{
  "activation": "swiglu",
  "qk_norm": false,
  "warmup_steps": 200,
  "train_tokens": 1403000000,
  "dataset": "wikipedia_en"
}
MLP neurons of a small language model. Each row is named by its layer, matrix (gate and up: input weights) and neuron, and shows model dimensions 144-271. Each number is 500 + 25 x the weight over its row's rms, rounded and kept within 0 to 999. Numbers have three digits each. A neuron's up and down rows have the sign that makes its largest values positive.
After each neuron's rows, "fires on" lists the tokens most often at its 100 highest values on Wikipedia text that the model never trained on.

L9.gate1482:462523524502494488508510466499501462496535485505529498497453446512523516519501524517552491471552511532486531503514522518490480526479530475484489479492537543521491527519508515482469553471541524480508484484496485436494458541486494496516503511467479497518521466481490512494453565470510475546456515486493515506476490483554526516462481507500502497465508469539463491506496497501504518469499
L9.up1482:467479554519496485517557489511535503508504509486566442530502519493542497476501523457507469510503505446486489542492548474512487473521477482495520480474479536510499509491505497514468518512482479464459454504544464525483517514463513493507505510501497511562524495467498490515469538499479469512498476501489537456482506501516541461473469484503501544481492425520536537489492541485496507479491
fires on: " to", " and", " +", "-", " the", " States"

L9.gate1868:483498512527528504479473547521483464516487510496484521491482508474501523505541537506502500494525472517525481497478499500500493506500471495519526529489516504488478527502529497512485496545499462510510502510482518493445506558489523507536522502506497522515479514524516494459501480519542470543453514474510494472464534542528484482510458506495514508478519528519537509501466473505501499466521
L9.up1868:490537459493490476545490525560502470530466517504510478516477525524486527469501467460479514495510443471489503504541527493512512521494505509504489508518499530479514507539484500524484531504488490538495486490517501492509492479505496546554507487489495478478467515448492473464510527508515539508533463495503467506507532444508478498534485512475521522446488518512482483466479500510490529481497
fires on: " |", "-", "s", " the"

L9.gate334:502486541486506529455492488482506507533532475483516455521467496484502521486497472527486470464544476497597478518550524491512504533465535515513493517522512574489448529512522508521484433512482494534494476526495479478465497532526464464506523501519499486506453494546520497498475505511556506521514533498474527500522466466462463495455544511536477515491503513518511512472489512496475523517420
L9.up334:515496505536485511515505520543454513496514465469461457538495508484496517499493518521478554495547452494480497521497495484487529502512488485510510512533506539526482559562519547502484457456488502509510487513527479493457462495538494505528457528474472493493540498471519514501483517478506496517518493445533492488505512486519497560496515503513486495533483502515481503476545491463477487525491
fires on: ",", ".", "aw", " ", "\n", "z"

L9.gate1354:451451469493446508503510506483501517498422509500471495474485509505528492499491473528476528452489522518481521517498470504480516491497503490493469514497505463468486479456464484453505516488502494526480552559523558463526538491474521515502479498518496490488506481547504507532498479491496541514532485510470499486523467442492454541510506507507513495565532517460466501512490531499505509480482
L9.up1354:467486461533515571481494489505525514506522508491545543491471488510470483455482495546471484541517494516486506493499470476554504471515455501499513449513541486533494471490515525509509508473468526510483517482525485515469480520449475504483494529481526503496540452486450504496442495530486544496495519461504497517527475510522512508498491533536493503468456512514469481528512484485508477507474
fires on: "\n", ",", " all", " of", "."

L9.gate58:530486483480512503514490461498479504497456471525483528487538533471506509523511493502494494510484485470480504486504494486492463475493560542481463489494465534540492500517473531519532496488458521461458491432519483540474470509494487468544524509450540531450473472526471494476451469443532529475494504488518497500507535469490483490525507479501492510502472496470509522472513477472520467498483
L9.up58:480498497502480530496556508511508514515415462467506510501504516456514463496520507530473483550494515521512533529522483518524527484486538494538498506499475508513491451482479497527481515518485470488454538475491517474493513484499445470457529494510534524447503434510459487545444486495501498501497516500503501540518534472512486480502550492566523478538516524500501507449503461480480477521547
fires on: " of", " from", " to", " on", " |"

L9.gate469:462470508452468477479512540490525460540505489486484475462515525507521494478520484486486472495511524504500440472479501479526563502527453500485532520482493422489498489441512491488518488495534506494496515487524482532541511475498457506489503502494492501470508453510484492499510470508497531507515457482512493530487535493500483514498466503495502519520486481535475523523500493498486526491548
L9.up469:527504482500459556492498518460488548432469496534532546459516511492508509497457496512535482453524466460508495513554493523492472467509488452517502501498545482510519518527518464474467480508495525476493485525509545514476495516520487494519545499470491473470450499507499492453551475531490506496475514490513469524481543524490482503565475513505527488498473496483484533498512492504520494525495
fires on: " in", " made", " the", " |", " of"

L9.gate463:500519520489522534527482482545510491507484506500501504502502517545494481459483486477475514539493481464566504531530539501536487502494479488495477519524528466501508450501522518465464501514469506497576447462484470503514502509503485523436551507527497531517448524533564499497442531482526495480510529516507497470515494471515493490510481515511470497508487476507515507512470492514476496499501
L9.up463:546488471508514505479505465528512489550486461517531502492498476484457538466512491476459462494519487516496487512514504461511518490467523516485488508506514500487491542516509472514508497450554461450496465499533487515496476566503476475495507496515525523442512487493495479520506522492521527560502477474496544460525509500507530440496496500487463471525456502486503471513504485484525485508516
fires on: " to", " |", "\n", " in"

L11.gate473:469475474525509491493475466470491476506448504476487505485494450517513468531529534507550516570559486506504501501513470538488497493471505537527510469542512489504510471501503498514536527466413481536477488500488507504498434511512479465503494521542552531470530491491465481451473532510519482500505545510532517502548541507506509480502493493531498504483467480525482525522468512521529507476491
L11.up473:523497483478477505464494488474503484484482520503493466503502460491488514471527496520505515541488534536544507523507472511504457490483534496495472500464484430497485496522462517526496461466484508504491456512512521470500463526523436493497457472462496521505533469495481468415464540490503455503516463522542510491531456501517525483488512550520474489465525549519511482476477477490498486486518
fires on: " to", " in", " and", " by"

L11.gate129:506528561488538538470497483505508538491512488492511481521535461488514456518500466523511533530499483532520512491470512502484497507512482490509474535493480455498503509469495563501538466523490483514519550476518541504457506524469544476516515528489487489537518498519469518523479447500511471516508537498527497469492479532490530497486483496497479508492518503489526505476506487492486497491546
L11.up129:502482517526509459488487527503501468493504555480460459501505498520507506503501463504533532521505491490487539527493518503499505500517519531519496523542430476510531486487511502454502502503481513450502498524506486495474510509492499525495497465485495459458502534506556482500480527513498515486530531500466466477458501507499484454512497492497505483453505507516511477463530522508550501514532
fires on: " ", "1", " to", ".", " for", " United"

L11.gate1937:469501496453526507512555480516495449506506512466520488514531506458521519531536515515467473505493475487493498456476472516522515509507504506498542562497546520493504506467483522528520525515509526462544532476456501451486475506453500536492533490516474506515491528527502502451518495469458492423535495501456531467520521519501478501470468509492493507509519484469470489484502520496514484477516
L11.up1937:481490560488515450479517533536533486487494529545528483519511495452456478543509515500460481478472512460532499476482492500462548526498506482490467477483509532508467506452487510503485490518487520500520515474429541514524469502466479511483473489488482524467500498533473527459480501468520483520516451518488502488582507491476501440487499540480478485521497475516505467505506494499479480463518
fires on: " ", "0", ",", "1", "4", "7"

L9.gate1493:440462523482479503516540520482513473506494479526532508493496517501504496460489463497500504494507480523522511506521483540484557512475513516494473511497530514430481499509495472475489482518474493508516465521495514503475493501506494533533490535496528483490522518527534486522512532469497524483480479496495509458541456461528516493501477503521497499481453478485523494494472508464492517502457
L9.up1493:496466489500501490476516482470518498480536473477500533513475487527524476478499522488538504515503504476455544510509493518537502524510502502500487517471530526465491517472524458552533502507510522473487489538503482523488506504477509551472527489489528452516502471522504519532481533515532508525509510461537478500481558516501497512508538493509462480506530465525475545486524506456528539530495
fires on: " to", " and", " or", " of", "–", " from"

L9.gate574:510515532497544518558496485483489482493487556547462488508481500507533506480461505492487488452482481536505504546522487503500557515527500503498477521501526453506519518435482482512483518430488539499463523514469502511478506510494491508491483457518516534515490502466504486532486468466538523467511526520520479486476503489529486531464538492470494528507517518491530472483522499507498535507521
L9.up574:515529530485542471516480514514513498499503514522479565452502533516476518483499491550477531537471487501476574511534537529512507470534517451519498470492551480490513493517491456538480524514466491484525531466493500539501522489478519509494459506479491524510513492497491499518477514519515494505494518507525478455505503493505505484523534497512505488508480496503513475480525508481509488517490
fires on: "\n", " |", ".", "2", ":"

L9.gate587:511498529512521510489461549506511479474520533491498502520503456476530488512524434543497533510505498423474528453493501537439487518452445465524494518520540479487525499523484484485488473456491479486476449524494477516466524536460514545519522452510470505506488498501443547498447484467502500538514507504502469514461514492513448544544520454452505522481525521495490520530496498541515527520511
L9.up587:533472494486512506489505542510490483520474491496490467486493479494486463522511480498499487472502517467540495478516470542501486532557510481452480528518490556493489511479504454516544506486499458475514502494525506500520512529470510488513551514472485520536514536518477488517482498509537473463553510507511538505487464492486552481567474510525530511482470490529506479478497509531502488491521
fires on: " R", " H", "\n"

L9.gate1749:464442504489498512520541485504542526492516523498510470499506541430528516485544474471464519513519450483541492488517482485490518514504540483456480512488483495448534507467510517475536523503503435479555522487495481431508476504502491479510523465521511470534482514517481516477504492498403466487498515521507489473550495444525515509525535527499509487466534538511474531504540504513530495500529
L9.up1749:479533493493537468515454480457453484490521538466547509471500488519492499462502502500460531488510472537526461504523499548530477509479503499463473521526492516500504495496513494504500496519539445500459451523540481523544526507486471556470513541506491478507502501460506492513459506491480508501474534515420527530484521503471497491500499510479495455478444480515528495517507505530525539513489
fires on: " ", "9", "7", "8"

L9.gate1901:545490493446530444520542502490493504508510506459473500511509472466476565538454511510495471513514527504487501505483496538478487535508469449493504523483498521489540544501516510529517447492448451464499477459476517499494488467493510476516535504488498493512495495522491496500507500515522485508488523530475482502519490544491523440490515492470463466432491547572498510458481496504510501545491
L9.up1901:514546509500511407465465497497484518481517520476499527503514485491473508458503455489500549535486532494488482531542512481512558505485483499533506493462498468479522502515557491468523512499496513508522501561466506482500522497517558508470509474483481532484555523522527454482523506491498458505540541461430460456493442510525510445514517475528519443553493512503524476433476455514522489522528
fires on: " ", ".", " (", "3", " was", "1"

L9.gate1425:520482546492491469525470482463516486475532520494504514477520424567513471490538573513477479520502477488503524528546498537464524504469492472469526516514471518505545454489475488511485523494549524453497522508489526465443532549469477500521528470499517494527495558533495464487508492520505524490492534496451514508472505487518511467505450542521483525522531493528491495503509491540444515495501
L9.up1425:505508504522519460495496517496491481446460535517524512498529496508493463539473510489515503520504508461506488496512510514516463536454507468506516454502491503492492508532550517509475522498506535566521478462527495479552479496527515506482515492472474517513493471474539564518496531479480490557501486487531537489494475494488504501499497475499477548498525494507505503489520514494501493531472
fires on: " the", "-", " to", " attended", " of", " The"

L9.gate549:487464519517543490465510492540541516527529462501448485483533491526500531500486504450535485489522492486511463497479523477503520519491493489488513542497523486509542489502516502492465509496509545437512445502524490463481555493480546576559506507518442522501505466489505515460506466470510513501483523506515509459479470516528515494487491497496525475525513481521492499506513519527536464527485
L9.up549:480430483484494560521474487472488511518543478488519480477483513478547475507435549481504464479484525500509477521478487484488436445517499461473490490578537530465503516474485518497528487507493522481495505500507522499511512471514483516507465521486443513417518489491550501534482485496509503509499540522497451512470447544491540487502536501495521529509533488481498507519500544533496515524475
fires on: " ", " the", " (", " L", " was", "0"

L9.gate1529:484459489482469487512480495411527543516518499522495481489493483534481488440494515488523549520498448525446518536497501496502468490515483498496479465492539487517457508541497456481484506505496498537502498475482481504480491467463492471507524490533507464497515492507471472480481524500487515523472520491514481510538535480537506531472507492529561481525497474444489485528493520507535507512489
L9.up1529:524495491483441484491491508512505474516528517464523500519534498532473507435452505507511540531505500520450505518511512491481472485525512535528461540549555496474484508527549478515481503464495498496521481470533480477478505492516524499475521499528473478483501476501469501497552522479502490504499525502484458529475521493513495498479483522553464546531490500504512509504525482503514510480495
fires on: " and", " the", ",", " years", " to"

L9.gate2350:509528502548519515518516495499478458485551505522536487543514496519547497445494546492506516479503519483511473444510505522538430494500499470500466470501499495480473522534447500491483496485499495491498457496503503482528474500507523472501478463495500521513477510490453515530473456514468495528476553468468505495486438483477481506465492498506498514509495535485496525470459509545517484471452
L9.up2350:465526498443494525477494510505519499521496471499472490470494469485499525473464549509444521491525522494505507494507476482514541480554500494505530479530476507531533476477491497524486523513448500469514533521512532515568486523543509495509483480536493484463493523476464515475521541449547489514510470502523530466545523510525474446522553495492569466493483463541486466488522439509490461557547
fires on: " |", " by", ":", " the", " of"

L9.gate1775:480499539484515515537488496536495525499513526524498539525479509495505481503489494493482460481460493473481470504491508556477503534510486488495470518480536488534521510505477514482495461533478521486483512489474514465491502438532555465505453547515476509495527476496524476515487514485492472523487467484535504509464549477506499484473467527476506519529501496554493489499511492506470543445517
L9.up1775:515500520474488512506485510510480484494484535501499509478490511551490524537541524518501507500539508493519474522522517519469463500452513493468486509484509487533526523494492502520484493521547477491561494477501533457534481501462496499480480509501456541516507545520515504469505483497493513501500503460558423503480497462506493537501530484538509489522498493510519515498538527498504483484488
fires on: " of", " While", " because"

L11.gate2072:492499456547494477518476506534517473510501516527481486542541461462529499511507467470507442493521536507513490495513472470488521528473493500509483479486510520502503497521483484484483481494501495492502449502496515486515442520522503485495484502536503494522489464499486501480511495532476504511490457476456478516511500514511449506501460480504514495494470452534491490485491520528503523484492
L11.up2072:476499487516522489521481495522495470496505475453477471515553527482499526512489480504521479507502468542489504495499502505460481472494505490491472500534486494522493515507478529506500462497536496491490521550479498491526474538486471507476471524535527468434474427479483526536492505501489503535492514541541501517472484474510501479504564539537512476510495528529499527498509491525497525493485
fires on: " a", " was", " at", " ", " age", " years"

L9.gate1668:494557453479498469501490507455528476521521489510504486537481489478442492506503511553494504495511476485548507504521524502491486490560489538491485490506505492477535512507521504480488530506537494477536479462449469506498485508448536526520483503547521464440465480466496518524473516491503508486453501524509512483489522482505509501496487467492505529469448530531503464518453493518508520493484
L9.up1668:510522482492463455500472475510506502512503500477507520476515484511507498484479453509489497499438522500509545518505534461499443485431506485532504479496524487544518520518500523506520502492464496458473509495500517511555536529500474438481493474493521514518503497532492452494505510505518452517521485503520552513530509513505500507509486500492479499520487528522491518502460472515479529499502
fires on: " |"

L9.gate269:443484499482502508508493490516480517511498487519544518509536479548470472465486474464429523515497520531523500536520487508489491527479511490494502538503528462471491496542526521537514520505516522550505524509481526501515482511502508499475460541466528512499412486560476498512513495526507511499533509490478485462472498506527481465483473486518486539512523526492490498517513468456509519482463
L9.up269:491474479481497525484509508529481489539529526519469508511461474521478506516489481460474459495513514500550486516498498531536524479515569520481464513476473468524525519488526495510484456535489515499537497533512473501493482517501515507491529503525491537525522446515503503481520530517483490497487477497556492489526494482550493480498473509529478518527509477525498466478542535468481514528494
fires on: " |", " on", " ", " under", " from", "1"

L9.gate905:470532492524517490478506473462502505446464514560515556512524470526509450416476508494512518554520538495452495488473546502491543500478498521487481483455536489495439484509466526542489486512498492497473504489466556483437470520486512478521532509502513468521526503473460515503478466476509519511539525486519474482520511470513510517495492487525526497503516506509498489483532518498540547501546
L9.up905:521475525473510503504488506500512507489518530533468496450502477498522491481437518504486511540488503513505513549494478497495446499479534496481530486472516524509488489539499493516466475527528501493506506551469559472445479522502496459450484532505500468527521471514450510534450493491482497505534474499503516507511506504489465479474497528539511513506484544447465473463503506514501495465502
fires on: " |", "|", " to", ",", ":", " and"

L11.gate707:486531508466489496481519539499467507534469523489499501516502476492509484494511526470455485552520513472471504484548499480548526507514446483487502492498508446427521458502500480501481488476451485489472502509537479512523476517473456464555463495479491491496498477498464481463478476424513515513471543500522467462495505487471547485514494466487507526478469522507536494490490540485444464483511
L11.up707:468546493509493471519466502512495499511508486543473478492473496525484503458480514485478491494504432498543462486505477520493445498534544457523489495525456502508473468487493474513497528512454474504490475455524493508530488483511486513493456500477507494499524516503515459527494527467516504520516541496542460524457494468493493527495525478486487482482460511501525459460483536538531504525475
fires on: " |", " and", "-", ",", " China"

L9.gate2302:456546453532538522494526489537496493506471524484510519471560502434461530494509523499501482532492547493543480469515537495502500513520518497490526515549514440515489472538502500486511537497521499479489490499503458511488507479528479487486476488491513512514495475498535536514508476461520552499507501471541468516478535512466512480500539522513503502482502513531502537508442468503534495512491
L9.up2302:470484460488534532495524494546493479456457523508499525499491477466490497503479482490506491511483467478472506561530487544426451491495532487451497512487514509484467480516487531502526505471482497495515517535481486477519471539505531490517472522487469458462460516522509490501519491490537442482500470526495484568497501551510495491511547510482477465525474471542517499519526510494495520524512
fires on: " the", " |", " a", " how"

L9.gate993:464455522473500530510507494500486520516502499529543419509516487521510510557503511518493473458529430511554471490492499468502529488549495524505517505496487499493504480506488516525498555548495463465527562498473491473554521500498478508445492510515461472510494497477533508462512443504555460471526506446511454494480484488505525488496468572515486502451524492474548495501477529524515490514531
L9.up993:489518473492532466515519490514512524547495509531458491468529526491485492498512447492488496475458460463546520495524500470494508495453505489543513521466498464430479497441499504520516532512488435456486497507493508462508518495480465498470455472492528476480495553543532539439464460512502505455570495481504435485500499527490498500521515524484509521475444506494526503517525489497531512498520
fires on: " ", "-", " |", " (", "1"

L9.gate400:503488544519514519478456485503501530514500450532499532475514529460512475551481515524468530436496473484468469477475513483510499557490510544509466511505538513508474519488494548509537524510485470511493482484515484517509501496470497498504498480529514472494497542523494508522516480496540492502473527496447531449469529523439481490541503524519456495517504472498461446526500492536491509500514
L9.up400:497478491489491511495515507495455516535462484552475543496509481493511472510496460529510499479520459505482478517490572483478506503504498503513478444534546506523534490459550503476499472481503523473482431463507499494497498510515515503536471523520514454469503497476474494520549541495512539525518500493516495503516510441506455530495444490522542511504520491541484508521476522489477513485438
fires on: " of", " |", "-"

L9.gate2061:491498490503476503513489541441470540493507506518477457518504493504484464503492485486547504471515496488481500547438494500487465465542505472505504510517487551503507470469502435539490517512466491523521460500502461512529460535518498524550442460491498476487533513475539534558473528520491488510496504531513488548510496462491487498494501538481460509553503470498497552496487504500518485488471
L9.up2061:514482489474488495505483498457497503453477496492467525462468477490477466521506480495497473485467502518487511496461474551499473501514489484515451475510529495521486550500525501498516480506482546477547442510481506498502506496527520490483505477517485480453476476490496506512472495521505524522514472463517475521466474519470484468549482513494469496531567476498497461524525515528514492515530
fires on: "1", "\n", " ", " the", " (", "2"

L9.gate378:507435540486490489526471464519500479468478483515495524480482564492523521503478474530478502548485515479466519513503566500503501476510535471509469515531469511505482493500513448508495532506489457485489493492492498484495500552510508502480483512506498479527509515465504479486504512501465501477499496503489461505467551519500537486473457496535515493546540464501500518483466507503504498488480
L9.up378:486476515511506531468507480494476515479519487498518493488499528508474514532494508480513467523516506460478473487529514478494515530498462471451508488464500528512551465487493507507494547512515496530510424514493496469497474470493503519475549538494514508467509507502488485493443504502526517459486495433552484542486506519513488458511499514466485505524458474488493518541521470496516529477541
fires on: " to", " in", " (", " la", " In"

L9.gate270:478476456475494516542525477514501515521463498474532506493499524458462497504490494530475510512524493504540514465517485497506483458475541531478569512507502492500514513484472490493488475507484490479487473529526520481472444507495478509439477540494511495497497523485505480523530548497543510461491494545498500497512489493519475459482470500516460498538456509526495500532495474532516433499486
L9.up270:552489488445536480498491540529495495503497503480553476496531481489499446494490509470503481504515485530532491522550505422477489472466475483496480499522516437556482496488485486494476502454462486510477474577504484515514509483515492489502547494503495533539483502464523492477472508453530499471469517472540511527483504479535494464507484482473541513531460520488485520517492517492501508502450
fires on: " (", " |", " "

L9.gate1141:547477469507545498518538517469505531497519468507476438525509514453509487465489482505477457485493510548452475502504504518465548535462483523492510545520495522524494529517485512512540534498490513529488466493510483453523477491494504537485523547485515504502531501431550521491473551517444483469478532500505522502499505527482487529493508507493500475530497497502520481480531485501482509500535
L9.up1141:498533493478480473523547488484516509527518500516474472534503504500532490479507475478472497506491536476540477478530477496520468512467517484516488530507472483500527496497504473480457490498471473469496489488507548472530491548496462455523534543509530465504487509512471515533516489528486527496537559485487486462494484547455505506465524494522506493508514492510498463507521486521505540482478
fires on: " |", "0", "6", ";", " to", " "

L9.gate204:505492488465503475500466504484495475492500532540476476486503472536518460540463522528476498477515462459538494517489482528475486492497517502472474473489494466500516509544505481540512494468511494495483490487527471516538472496483488445487523487472473485460513515502511476455484528489502499508472507493467519517489472495493526497469538528520500530479518514529475513500457488535465491525488
L9.up204:464493526518475493504440487509535481533483503496473489520496512517495506496459525488461484523476531458506497495494471480473451453507489482510447432454485504525531541481493493565485521488533497489507500498502484520484490526518459513492527493489524506516521495467516488465515531511509502493495499475472530518509489454486446485470510480521499491509497513470506458528501472519480438522504
fires on: " |", " at", ":", " the"

L9.gate864:497481553492487461494507480472524507553502509508490502491520461482515479545535532481494488492500530544502480535467506470493477479492512538508542505503523494495485499503489503512540500492453526479478490500529522493456573480525539524502516525493462478497497501503480458504504505504487498497534529479485474510461515500490462475582482505441524477490444519506481520520511478483498540493468
L9.up864:517538495524494478471481508461515484501501562497504519517498494520528527539526484493517558532481455502476433498467500514492485526506509496455448525472468492518515524497490463522479457511486519505502487495458494492533497536491546514483475507479501467516461502489490475494523470506513492518439563480511414460481511501487440525469484550534506541507562485510511518518493524510473466503483
fires on: ",", " of", " During"

L9.gate589:507510519516516496525513496553499502545476451469489491512496488495516515505519455531483501490511513482453549527508558479492504488530510516498487501469519484461502498565508533484541541511471497536538502495542508493518529525518550557536492493504496528514493480496488494456514494519434495478502518489516512521469509553537506469529494483540516480478459517492508499527530509534482509466466
L9.up589:537526478504491507536528487495481483482520451516455462446539463493500485510472514504551447502483492514478460508481462499519503518541507515503477482438514447492499491488480528483497490505481469504530473483525496483506504524476502501475507474505528528520536516524476488524484540524505486498465495475465463490478516481484458503546485522468525471541509483531464496535560503464493490456486
fires on: " ", " (", " ;", " the", " to"

L9.gate222:512535511510491493485513470483503482489499471458472523510502486456498476486484481516498497497479513446470502477485463458531477488482487473512531527499500478469536513489504481479510471472525497513518468513482490458516484467489505478473505515495509489475462485518449500487492476494481472471534480510458474517525507597478504492534507511516460484512441530495495481477485494465503477514530
L9.up222:481498496497517501499517482531488490504523491542532502528509517520493512503487465503496482513494514487489497494514489456503500500485506477498517461486523486534524500472478490491470502494459486526484449516466532497451525474501459489440523492486481522494482485558494463404476498483493472483495513535458451467495507507496501511513475465527499515497457493455516520497487486445522442538494
fires on: " |", "',", " of", " to", " with"

L9.gate1784:491521481503482512546504484506552512534483457513551493509512501530572518507513522509506485483534487505527523547555507501482501514489516545495500519521521510536518485506463477470517504469499503535513521515507487473466477512524493505504507488480503506463491532435513528507479484501510480478524529523460500494491529479482504488477481497538474499543472550506550481506481513492526498524505
L9.up1784:488512569486547515521498514498449500486510507486507457561488541511516483493455493494521473551468480456534503473515472501516484492514525524507474481472522502492471539498516454507491479476497469518489461521523457488494504521516493532480487496491511512509523509472494478457488504490532444494493485438510523513473534565478505516465495477553495472492481519523499529483513482492482498521466
fires on: " |", " ", " (", ".", " in"

L9.gate2255:456491509563481553514504538511536484496498498505500510483542574553533534484487460539521514485466508519523487480443467500546529521505484481463483499509501565504474507514480543542491524521506479502540496501523497500465549522502523462523537509521487453487470539479533551537475508506505479538531533500467464503455569482518522511456486511493516485527503497548506505490492484504507478530519
L9.up2255:456522489524486547511509513478552561515521465482522525506519471496537518528522504500501514477489514538561509486507510504492497527515433476462502512513483437466474513529501481500501501492479518478503449525466510509569509497471498512519499522532489473495546513481493519517499516500476484547500513530527501513505495478529566503524486497533503511491490494499512450548491503563511505508495
fires on: " |", " \"", " ", " was", "0"

L9.gate461:481474498498452520513519476530484499495499527493483491489539535467517534540456487500500491522510489527508519497476474517528535485501506517509488513493498546559474455519501476523505503453498521502472463512501496468511538481464480497455476494504490511478435513523509464458467537475531519523530517522481497523425471513513497530544491516500466474510515508481468481491537506490510481493480
L9.up461:482443492525509468493529506454522475507480527523473484441502517468476520499475511487477481510461498525532548556447503508531478530501507531494447507523520528522451436467494525551507509512451487533546520484497504470535486500468497501493546508470489499476512488528471474515460539511505513553505496531466515516526526490547474532480503536549516512510494493537477530497516491492526477477509
fires on: ",", " the", " of", "\n"

L9.gate569:526520500502501489560525516510531513483493479448441493479507548493553493477510487548524498518527498529488496501536518480507435473526495494476477532488513486508510530491493500457556498524514515557519481489507491497496466485494549464497544510517494455495506526520501508504510454552458489481501455487473508534496501537505500484478465488521479449505474464474467484517502484522458487491534
L9.up569:471495502504492471447498515488436482498524514469520502487497490519499543506497503455506461506491481476492433494497491517529487465473497543488467535504526477479504503534494518451480509478512544505478526495500506447506502447504471505459487469528490492512540491468521497500512495544496489519507458478495489473486517518505509507483510505499455488500527476482485518543518527499492531477460
fires on: " ", "1", "2", "9", "0", " the"

L11.gate758:526536486509528489475503501477475510540453462500516505518480486442509476522519532508508455499496556515501501527508508579494536501528475468494471494510524506510538505503532498475479557505487495474518502494508509503538511500528497529533503514469520507502536488510513504495495509553483519500502519528468463494508479471481448494546491550500527491516477535545496468514525504510492500509518
L11.up758:500515531495545495498548504521473492496528506522543513533508533492462534495503445556485523543496531531499496506487462537487530494480476508509472523487485481500528458496530525515472535500515517468463534490536494520496515544501496524530511534521484483480485477492528522490499496495471478503506507499471554524485508509506449511477505485464498518515507491472512534577558462499519523548452
fires on: ".", "2", "0", "6", "3", "5"

L9.gate1101:482492513548494518539560471503469507485519475454525530483537500467515511492483515488493503484495516495507478512494543505535479491544519479485487535514516498506495555523486557532486465510505468471526498458494471475498485466494522472492475491512493491505448531514485501506488481496475468482521517545502470491492472509494512478506465464482457554522527513504479495485488467538507488533527
L9.up1101:546516485500449491492514496524508476557487500507485470494505514536445520512469506498467495445472523478514515543488498483508510471537451507503504466501481451496479452529533547521465493480489502454518507488459491499529442487490501540469505493528442481471532459558481526482490501486510476492486462485550472482488481538505492500468520500513491461488496500499482489530499485481510499505493
fires on: " |", "0", " to"

L9.gate985:478493505481542473496446559494483532512483523493492497476502507492475481479476474492504505489474484474515494513475508492481485468462482485506500529509513505557488529535516504482493544502510497500501474515521435479501472496465522465523493481519485472484452481480507514524507562477489539468515478468490476533524475513550501502487510485462505502494457499458548526483529472469537496498470
L9.up985:510488463511513467476511462486489474498507477485535549512538489458539464513495499517495473496486505476513474478520498564546501505480492477539456497494484548466498516491523475520485467497516547503486520532509521516488565542468517494487528497481478467483518490561505536534491519491495463488466559498469474528508486480471471454520510488502513508500501500495479474473484480505483507496505
fires on: " of", "\n"

L11.gate1134:468503482457458444494493464455507515481524532505526532536480481495449516514546492444512500531564492496500503534484469495469514512471456486521484529514508499475509533492506519481459537499487460493511503496536470478523506443516480497486464516522488466518492503506460515485493495507495504522535518507516513519487486497522518522519508512517506462490490562499463496499506514523528503500501
L11.up1134:534497494482514493493496487494489474533500479507508506487512516523487502448483482488488473516474484518521499520511487476510495521504473579491514487528496471517472549454471517481529525532534500454491509537502455499486511515483525561471519510507514504528481544486479484480490534511548477528457553483448549524488517469560515494463466526499461482489521521528515503560480461465499475496444
fires on: "0", "9", "8", "7", "1", "j"

L9.gate725:513496533460519504471498479520516470488504519506516489511476459493474519491545492514520520521531524480500481510527486502539526529499521458456518513478453499482513479518507490501509488507504496505497501491520542492492505548475482455492487539536530500477447520499512460528516485489503501511496536532496473488481530510504499476462461503493517479499482440470476517472465546498482492520577
L9.up725:508473523457538510503515498539519482498495527523495540500423506478512510463442512470553472500493515521507485552472485465524458481510508474485513529491509481513484473517527484484505486523496498540443492492501522511485505475442471466435462532491491488511493523502525457518490530443480493469484512503494483502500472496543517496518532532522511519484498468519524533492463481450460493479533
fires on: ",", " and", " ;"